Part of a small language model's weights: 9 heads of 64, learned and rotary positions.
MLP neurons of a small language model. Each row is named by its layer, matrix (gate and up: input weights) and neuron, and shows model dimensions 96-191. Each number is 500 + 50 x the weight over its row's rms, rounded and kept within 0 to 999. Numbers have three digits each. A neuron's up and down rows have the sign that makes its largest values positive.
A block is one neuron, or neurons of one layer that tend to fire together. After each block is what it responds to, as a language model described it from the Wikipedia text at the highest values.

L4.gate111:472439552435502561458410430471488523424489454564556433544512470484436553433539438403478544515471536529483484511591509579488511558501380546553528563372541542452551565522508493516598456432516545581507557480554589524520507463610508451453473462546472564437487563468551542554461522497493538602
L4.up111:494431434503543467448410496450537596484535495540600479485429525621485470428412562456513523488428459525493502507568428617512483514457461501547534532526530563376461521517538559522567453434501526466440544463493476529579471455549499428413452460506531396460513455455543509597498513471459589511
L4.gate112:552570518513454552537520459469549597535482535461463463447564519490568574582499548521493565481507458456509524452540538552482537548555593469538558528433536496457520495533535597503549570547486552587521448427480457461496474569583484514441480533541581551480519471536441546485504532464467430552
L4.up112:485485570481538516602458559487478487509470513565515487508436530431541570550553521500430485408517497444482505521463395525606447516515430483493512493514602352484461517542428535534521464537462460537469457491472484482459433543581491505572546579449500502526423505458451517524616509405542444494
L4.gate130:510477540401514465498487557505543553535615592549544470355488451509451496404495436477539534497450455536479510551408462622563572598488499457516578409506574559467440453489423442451470486512541486562556394523509489561555540446506564520387568518490546458508507518582472590482537531450452580519
L4.up130:461474547521506560577446398453519463437578564455559409379453456554499414433532450518518562527529481557538502623520503572534542624457461457576509431518561503482567551521430466463497471420356508571505473552531510467555432491495539552420581518482487473530398493499413505513495431405510575472
L4.gate226:482514509582519548620477392442564559595443557431572482438554444524405535502481527476453566581520434453560531560538496389516451437454521450475587506518575528471572498509459509455520556426498469507514523457564562566468510529490441469577531486540509377466525557510515544501536505511502479477
L4.up226:532540537558505469487441439509467467459497428571442539550531514531406446446544462437567438504491516456449382509418498506543573417471526598469509488465518396350507603449517453528465533456432496412460542392493576563489518467480435571510556474457530499400568460524491610440511532401462500452
L4.gate338:509467497574486547520536568478520576449414545594402494404560514606494485463474551494538398540564435468481509575448511494554595543496491414488495502491576465520568589559499489467401552461471483606536472400523435465554450489472485516435538510522544536440393480470565521502509406499466563524
L4.up338:548443610488517513454469516569508448500471492462509399493490536541495535423487443511558566496515516492491462601485539437548475561501576522550557422441565614507553477509507482507430675489446466533492422467440438519592528527407476513380556493408481372557432471509469491490588470514505532539
L4.gate369:443530504591531485450457474469475491559554511472493559439513514480456399477490525509432476421515501487541465476428521523496482602477455463507441522498606485466494482418474528456574471538549521571538407439548496458400516507484535466484386520507454520517511453562500424493525528547500470482
L4.up369:405497485569594575492496466431558465435602450461531452504521541535472477411468438485496448566437454478507406551481518486529434523580541477500526535485505546421564518475463478485476511598513499365524568409453553571486504483456471479456531460527459527471645508516467470430581511501487498511
L4.gate397:451535498470599432466560505430560506555492577482433502474447390541467485351525391472494587654664399449421465518438541522527430481529513519469541503412557430481474493643545485482427574441365490549453480505558456486556426460460472512505516476507466503565579468580405479552432561592558537544
L4.up397:547430390498500403515481421393510470512426556483534483474502510512411531506446423506557482516433520504439535500383486450481518495501443345561493453509540540428480473509500482491447590498445515481436548464515459498522499441465491500429461511592526489507482604541502584497469499507386504523
L4.gate508:566449425437492519433484485411519484470544447510488532386459465459487514558516456432515448495438476524463524547444593508502550394451528523525473455448565526479524509454494483479440500497501525510487540425589573550488588465515519463461414462541543472502414544496495572492515473464567466504
L4.up508:455587495487425428548487548496553374464603447467529594513622471490490512560510509456507512501525446609491541487458427424528509509532412459544477474537566444562542517560477410503463491485577502459546489443497543568532556522511463493547532472496536514458398463514484500549502477453384568492
L4.gate556:449570577547529471520442425456547485517426507538538447447492470490481448565460486561453462507464512477524412504540525502467544540515526489484454485508552538523509573497485476514510432451583505472508445495525525487593446554552491553491495524557484518517528478552490504508487524513547499562
L4.up556:554592411564448465513426468491466482533626498569430447489603476529558367483444499557475569498439492493549531478425541519508475472542501582571461416521470439411488555510396440610473509521458636534566483440529591515527543576516455534443500494552468437498447476422446481506552491478494513492
L4.gate707:478521441542461510430513533486571496419427347480473449517460467524434462541523578488556516553466510409442533496412538479492430532519439468507542609501399538587462476564537415578502499589428473573598424434505422550435463407454524461518519491454461512468475482507502522479389489473451550447
L4.up707:485497523510442498538468441491530436493533489482472457522436651443509474403573481473512489496422487491590483469405486429410484528550453539617571410547464589344467470507489520466494564443487462528512576574472583487462479483550471520433527500518495450494521529471497547433552480560455450502
L4.gate1047:438504480548507482467475554499456527436482562601469638493533424458437542428581472475531499645478466457418466512475550457442453530574411458413501520557456448438533479472518414491542515522498495517470468454518606569516442410530445491531489434481585557484477562447384544418493524519409466468
L4.up1047:560568441508526494478494568416492503470487441557514572502545531513453603495464352474494559552532471505555542510529519460493506518483517518427443524503565436465498434406432518414552485508396398416509457482528389574477440524458437453421535487431484594462566647489590515430541458525432462485
L4.gate1228:434495511578420474447494472479488478466449570558492547455577468483456513521353431559568430539492596538488477558395510452583539419430480403505546465517443547566476444546461499507514538547534541611468494522520518470513461557586537473599451450476517475510503543447533459503508478514526565509
L4.up1228:453547463457460458519569556464492569470427571529559595478483396567540416521506435464443560577487467527509570531466569491544480489446511476496545480528456447460432364543518494454608421396473592453421520551526482427450517560457505478545424462487558537417482578413511513498462443526465412457
L4.gate1674:520464526598514510537456501447494551539497460449490564484425502532488457506574487521446575524433525452495479505505473570425439539477519438612515446452542550404428518512546476483521468553503554475482523537523420529494519525526447488534539533492470318552514597559503542566538547490457558542
L4.up1674:550535499565511450548510530501409518525499473544394551599566501435513423408499487521463515511463412469528489481498447547612553466585632513487550411437497556545504573524494532452473510453560502499487488514520473594493473513483614561502488525508546508427547488482390527561507558528556542427
L4.gate1754:433524461461466446546461540424540505518448520513546567545475465537385495458494522466385429607469522455546494565500518486569526476517485469589427483487474526392499524508450481438465562476485511478379405547481498490453511488530496496420445602508495430437528498464521465540524451465541423517
L4.up1754:510479500432479533455396516440467512462519465462473499529455448482446579468407474489520462527534425473494537511455578525509491557533462506576455409560481454609460449523540525493453493419445542486463473503469529485425613523533570440422430494495585471542415501428426595454513470482479481597
L4.gate1834:509508463463515488508593440468567491514459461500503503457517439498478534445472499498537527532394537588526544438426552464440604505545537499477473401513474582549547612537575468456420573444476459558445504528493459536500519468537424464436523501546540540444441483611406563450470477515376464535
L4.up1834:447379486485503431519537482496555409550492561476494465512422465503466407498516550492479526495558542586433544550568572505409429525399484497520513526468428627481534515453560504497467543373499411528606553511513448546476521478554438479534507531428451494479496479452502412464464544488411546482
L4.gate1874:445438496518505535498457495577454563525558399551438526535496490520494411515508465485476615543409387482529482562519487488469441445505470491521508547491467487581553486472502570519456537524523590518512511489598418420542538524575539458422382453518474508512440578492501435565516579528390391504
L4.up1874:531498519539542522444441419525496426464561461443405480485551539535479534529474481532532540407453472507594423538593512545468602576490454525484415427522445545508475572558415490416574523514543503494546527535558463487436563534573506469525578464501565584499543519594366445550477557541595468515
Commas, dashes or closing parentheses right after a complete main clause, where the sentence goes on with an add-on, e.g. ", including", ", but", ", which".

L2.gate1035:469522536523534582463478393500504657449652566459536539463516485546566449517534490579387513609538478433575519482472471509426505547555515578503492482503632518452464471495431464510485411560455533551368444504461465516588462519469460496429506533507480442493510482500481534500593589516479511501
L2.up1035:390540505486622484496480479511483552445512487461452554537549551513500356352503540480494491506558526474621543373489490471473490477529573515651494507526556533520541543481476532476566482544541539507475435526510526496514413532548402501462508484611565456497520530546540539470495520475462536491
Colons, dashes and commas (sometimes is/was) right after a noun phrase, just before a list or explanation follows, as in two versions: or two singles:.

L4.gate169:641517530468432554499525401523494431502534501472479472561472571532465510516486473542459512529502445444523543492538504433542467534493512454489559427458455547556483530481507465468583484491440493462526506521534475373417529391480483451500456465516561548472516548401551430513454560439434512514
L4.up169:448445545500562491534483553458499557535537461462500497544493506479655558495426429501478495434528461506508504499530522477539584452520526499486418508475455591499547477603450513453473514442546428535465466594533647541471480483511531505558483418520561496504462427446518506466532453574536517551
L4.gate186:475509463586511553516531468480548603455464504502519514410537438464441499493578437555518496449532452574485476481455511551420520536487553542462578451457442464454494478525534478580504573457498564472496520487463545535431528473448498484485432407448461486547501443517527491531451517573541524519
L4.up186:505474542511592556587466466534595539412529513528571491535556501548468461543446440582516517434448481460511440524464439537493542579530470528486530376401501518554444500551569510518443549349462430533478477464401516362574523478573544487500533470483493539431495452523552516554489534560520535479
L4.gate213:536481463594536558484435476461510433550450605536412462497428468467512488474532608562483570450449550485611491464495523479528514465530515444543485543520526453450533521531464452486595558491526432490462435457467535518525514521549414442522532508470584430463484547422505433490495596529476488447
L4.up213:553507461485549506430432587499504481500545528509516549552485522502553522621497571528554567533541445564514601474507526549483516536530564542550442564478548525622482497623487487513531405432478515521526474512500537525503578542549499511465417406500579493439528586474559542451474509470520547395
L4.gate370:381507604430486534532487464412441407533486538496517483537443595454466505542479407548443440433508499458474447448430479547452464439544502457527507496608602509506534512444529524402458581518478429545516494533526441592532487540525575480563529493594497382522572474496610428475506435489481416496
L4.up370:488570520493493541540514488448485493506503478453377431519550511507500540623519442527506455544470529509548452510465453616515484510501495480561462552459553497472526448516590466497497513503419502511500587526454549436618543443447557452620543508502420549516389599448528469547515421480443486467
L4.gate686:445453531477539472467510519475526523527570434495555573561422481482400587512407461525483521503600418463440425466550459457649505625439485510442460507544592442502526453582535463450408547406475477521422566468511533539521575552444540564478462534503417516479540499511532526466513439551463577506
L4.up686:514601530508547458407531508507453538435649474478533439516561432518422494511477520452564574463497550505537568496539521571488496562478526500573447475510501510600411526586487441429468396514491509455536550478522451452467461510467529409513557487533553459395574480520458532495439379516557580528
L4.gate725:543454495560488487547461575495562554496558549521484403580432443519558610465492463458584445600508495418413523528431468498477546565483497502530440506454599442466405487491504523465512523528471515541486553430513511467436475513630573545401546501455450508523523512536482502513508556618517505465
L4.up725:505501580487449465479477578498500601458565492519611548504587465549545526549520558434428403572549474500471431480467550494461550535494466605411532481523494496483441449513413498533501523384465453541428473512525509512443536526448495437469487434582415579503426474424491499465566563492476494501
L4.gate739:444500474507407475437473547512531515468478477433420581510539439521504457437476527534565417480535386492463410630581433469536521426477550554477492530480487518512427505516530494485441450485479534486512489509498446549507511418509556381493573454488570509552473587572429480438524496496515507460
L4.up739:519512431517540588417466484464507502554473394556466502570523480570515477444454424554546551525466539452542547496548498564543469421495483520558497531547396473329499548476566500469435473476508478520510516454469390536437486467481461420501456458548550555454548504524433550453426516465577520553
L4.gate957:504491544526519493472531502472424463540505482497464492447558478466458488488513520487503550439526575572481494471523493502576528431402557477476501537465550520535506435450484463550505494427470553499498454449519477486432554471567572515506540482558478441512507471463422455476539505537457575448
L4.up957:536528534561497553482550459465499513541525549473490538439560461442461557454463495569496514511498431472482515483496458540516497511561602521430497433475546491541537516476548512523525455507383505492508528475515569482502589578473551517470541485530472513454410522517396523526466499475502572456
L4.gate1003:504538565510512588529420419503544504544489503516545578530532467470553556525518509395564388569524457492478426515580516484576522450564495582498524494496552395464500513529566489443545422433435475521550449417403600443507450492505576551434540572527444477453565585539562481523522505550498499469
L4.up1003:569495452418464562541510473486513486527492427481515477461481545635529550524435478513545488487471417468458509514511530494495493587417466579488431505461511503512557520464488492538568482428439432525438482450519625532626480479569603482486572431539473512493499545586568439497454446539504524491
L4.gate1396:553430445491562542448454490501474545519490456468541478587480473563513467470501491571491548512454495499447497463566545451473549571526413440548489415575446469467508504447444444416495519530400506442472518487526549455445448460467545399511483483463491440505439494464483565444492444443446469493
L4.up1396:461463471542486416480573484489475580418604500544529504552430470418554526550453476577425455464426450555456502483367440500465493535525543455487565489529516474466483479586485481592581444452477470529507451439488471508436466525556566548510471537425505500532561611533476478542478524513441425516
L4.gate1414:542515613512633476438460486475571551497497496543397479496503462523475545539543522556588591468498458545581520477447384485468446552509530465451457566454539456448455473535445432465510446479543564507474525519514617508499518547499566507493600404483493503569495490476535510487535549590429542506
L4.up1414:455554527557561449456534537466475523487462601503500496486452589535487540525431567605426473493534455590511628510569362489465507528573555525450536516518582446550446515492632404479459524512402546455475546448479472579518466484412541551530476537469569523530509471392458450493517513548472457433
L4.gate1454:440555570577498484526472464629508507471534454482485577474464464546529483537459434504511570523501530384564397460476442482564537581513431644432533431551517467485577454507501542421453504531384412583467499499472447458539496493514522547511519472469462523534522503400441458484439458519493518527
L4.up1454:486487509579527559474518531506539497374498630588474495546422527568537534501508490484472515516532509594529497500587502551455509497523504480539547418519480495517492488436490547453465467484537425553532508458461518471572495462462504638510554467451481517583508418514459400519504501482498562513
L4.gate1648:532433487531500484484513502571535491466550451469520544540437427475413439480553616623489510504506505459574432551471524559565474575514523457448556470536566471511430574464481452499484479496423494507557551508590520407391471466425526566533601526546566449515461547538524498542484377531575509510
L4.up1648:502435488557573459522493478555535508466562560551473556585446444516513548492504537417495517382476495508427514548507413523488565543436487548469500573533505555526554463495489517440543451501479330339504524511516499453476402512583435505470460527507385570489457524526427441611465538555553484549
L4.gate1848:466580518456557504477445486560427496536497465477465478480486420466460552521445450539459492501452465490444520446527535557399447485511545460421514522504515484441464473503540453458518416545481514566400513477537500480543620555475522497487518508543569402581445514462496494514467479556477562483
L4.up1848:547526501550507477546465483452496445471496466562518435491557435554436574540520469484478555389540477495393568523484547544538512616440509449520500593464598409476477509448555387448536560401519465533578490434602542512521430580335576525525552479515525496397554380417495518485460518539443427466
L4.gate1980:524467534514553469528537443496445491481497524416485423499513555473476538514541507419531576547530494471502477480499535537477503542444650463512525543444481491525517488547479442526452498489554577532493381442555546517434406457577557434459503591577482500498409530580545453493469473477621455463
L4.up1980:472517491484538493561487549474520515498562496540445439553591469552456532532554459529613442540557604494572518522500455423499489512531593618458581395451583479413489437501498547479501497467507422410485490490464503502454475486496580502575497547576479548577484475437562539492530467529574552444
L4.gate2028:581455514573395502486437461457457529497522543536542473496453544515503447485505533413510517531579455521457467541417582490574484506619507388491498490460547496520543591458446508554441568476642489577525530424423511451456461397534473447597530548491468389536438549497501458467523496536437590498
L4.up2028:568448588398441589441542399499436529469382451458468450528450469473461551558411458555415520489514441512526530412467544428472509529613449501505429432508490493523552483465439479617380478493460532473524433494458581578540503431453495566486480564451505521451492472518621444488544501520519505401
Last token of the final element in comma-separated place chains, such as United States in "Gretna, Virginia, United States" or U.S.; also Jr, Bros., Inc.

L3.gate585:466479518473551452379523467557602544503611568554539542471440422458496501522560494559461588572552540527522422419468481472408476464547361386548486519513571453515522496536502552548498488531520468470540484521452555490452531484516554511522470455483540531477487468488505496626457564446474533565
L3.up585:444400458421533478510476414552448525462582499517461589477547430513537519497508484563446537517435480489522444369489516484495547444584476503470508498507579522439451554575505548451504574543492539454440466408494507557562473517558464599509529520501578454473482541514582442504451477470368490484
L3.gate697:559505472512497529538550512486444555413500532573525474447499564485466382560597472495553541647442488507504519482435464468465435484580614467493438513515528612453509497526564506521453542554507472541531490489474481466607499435577535493474470533560514490499482599505506443439518563502471531472
L3.up697:507477444483496407528552552443424482473567483481551526530463455535569492494595482439479440479445482540512508527562496516456423560495424437559504516534545492592420561500520542419405522393589531466575481531529457439486411427466493535428550473557411502505589467472584455466408478514526438464
L3.gate734:477527508599542545536549559498511472489522464544576567514512462464534403514500612500493539569376517459569473517557511541511427576599516461466458490597596446430490532488556470477542518545486555524560327466522540576467491479484526489537496538555459505556489426506571494485442520438530575444
L3.up734:459434543588521446545474557493523436450514545552572565464511383441538425512541447531597503471491523505563447442468485504509494463550556560451522396457534519334508531482431524539403480562518516459612468486457431454447506472479416377474469555510540381510545602498477554444582541438479560451
L3.gate1426:428547504483478483465603500445465543550508581557514516381536470458492522464424505388518641523504463512421585560491513538457442510525516479534434566522547530559423513548519447549514459452481492546575512490498498526496474511569530478453429422540482401461429502597524529455561515564553525505
L3.up1426:512597529527491498453539510566502420544492503466513482483518501485439462469510471573498531453475479514432539534504549447516412485444430469524469552549430526492514506527406453502565575552489576445546498438544512536549501377506656611449465489505463529459439464501427440491568487501480604463
Commas closing a noun phrase, mostly before an appositive name or a continuing clause, as in "one son, Edmund" or "the Labour candidate, Colin"; occasionally "such" before examples.

L2.gate1864:456530502576431530493534518399412500565425484447535474468515460486562521505567453518474528566511503447608509496449582474543501574564433458531502478446517481464565528580425523505488446595506480428488477437459518430495575434518495452579584470479515452453470533408440471477452413503424517551
L2.up1864:402526539491479443556512542493517426581571530425523361408549503501509523468474557460488489531539511538524531513411497409493480465482480551435408493432569443461469437460502533534519537469535513426472585501537497541527520485495516490585468440553534450497510507390463515477566564493541630540
Final token of a country, state or city name, often after a comma or first word, as in Luxembour-g, North Dakota, United States.

L2.gate1545:582508485540528500554537463523514520424541550444500474433502494488487515496564509497469551410391570483491557505481642494458483516556483402517561418484536534474505568566454472534518509514534574537498466482547513447544490521486515567523497488559498532471467460572516499478523472512485556510
L2.up1545:531625537531455409537475482427434550450496561424509450402617459481420464450480505462439484459494455500513403531489578470508483473575556482488571492488516515472559531485539514560538555502501430516541476462527531497510408478512523607484488463509448526410472512445458492401581485551509495489
Commas, often fused with a period or parenthesis as in Jr., or °C), that end a complete clause or name before a continuation like and, but, which.

L3.gate1008:455406529520521477370502532479450480440577480476450476628464507523410538512495431465508538499499587447451490535451548489527477542540485383458478529527421503534552390539520430525493519520553506568354427513491482462559500550524493476524549463526515529448531442506508496503568523530331462531
L3.up1008:488506455530560435475453448521410548521476493554506465537510499514517435437570508486495479525578518465512543482505512450503471512472495446473473434531397501664544446563578521558489505553482465500289522527468527434521469504574553457526477459505579421445517550537535502492488510462483548468
L3.gate1847:493451583476490477496496516390438580553423507464452587471503491486453591526442533430598490614516568513482459498428403470558514574511516493486470381479378583609592495521456500515457480509451438544457496499492552533516444479496572451582543474513513477448554478535497428363515515461422519555
L3.up1847:453473560436519458500493498499602409548486507473428571528584510458559509486526504579555563521489496492579441473570529383445496500508533491499458499597435418591548466564542461536619512490581348508485539527484506431461486562472460470473529494525517480482421475534415462524515582538437527462
L3.gate1944:440478574521515500431552460526438505486475469570508521469567458564497483535507507564511550430548467522495501543579498476415398525535443492528468529531496417440461422542496542536469527428481447515394497522524529371565398565497460477486447426458481439500515476556481532463474509418552594624
L3.up1944:448508531540495502564531494610470425550578514550423393547592447516444486580463549481512574427526484403542491445527533460526516506567555502482584492477520456413490509504451506469496532564570554574487484489502497458480522503418445538589434426495634444371533465652490497420531453529439470560
L3.gate2047:473409564490551487458520411530519519542548498424486450554517422486386438529490537462462457556531539475530530513504542444546492567433570426477514549553471565611506426530500489513500528541442482499499487533451475464583511522449446497428510504533579456439547523467496547486426413488466532592
L3.up2047:396498490531514472491531401519509473476482539487476397399534468471494539532526497396516494476535567492479494467508491531544438458446592445473478497566551493622470441482477564492457545435433475458524515545556419530587520448494499463440425531501570420405543502504397539522481482464443434449
Nouns and verbs naming where an organization or place is based, especially headquarters, located, and venue names such as Hall, station, Center. Weaker, scattered hits fall on name endings and table cells.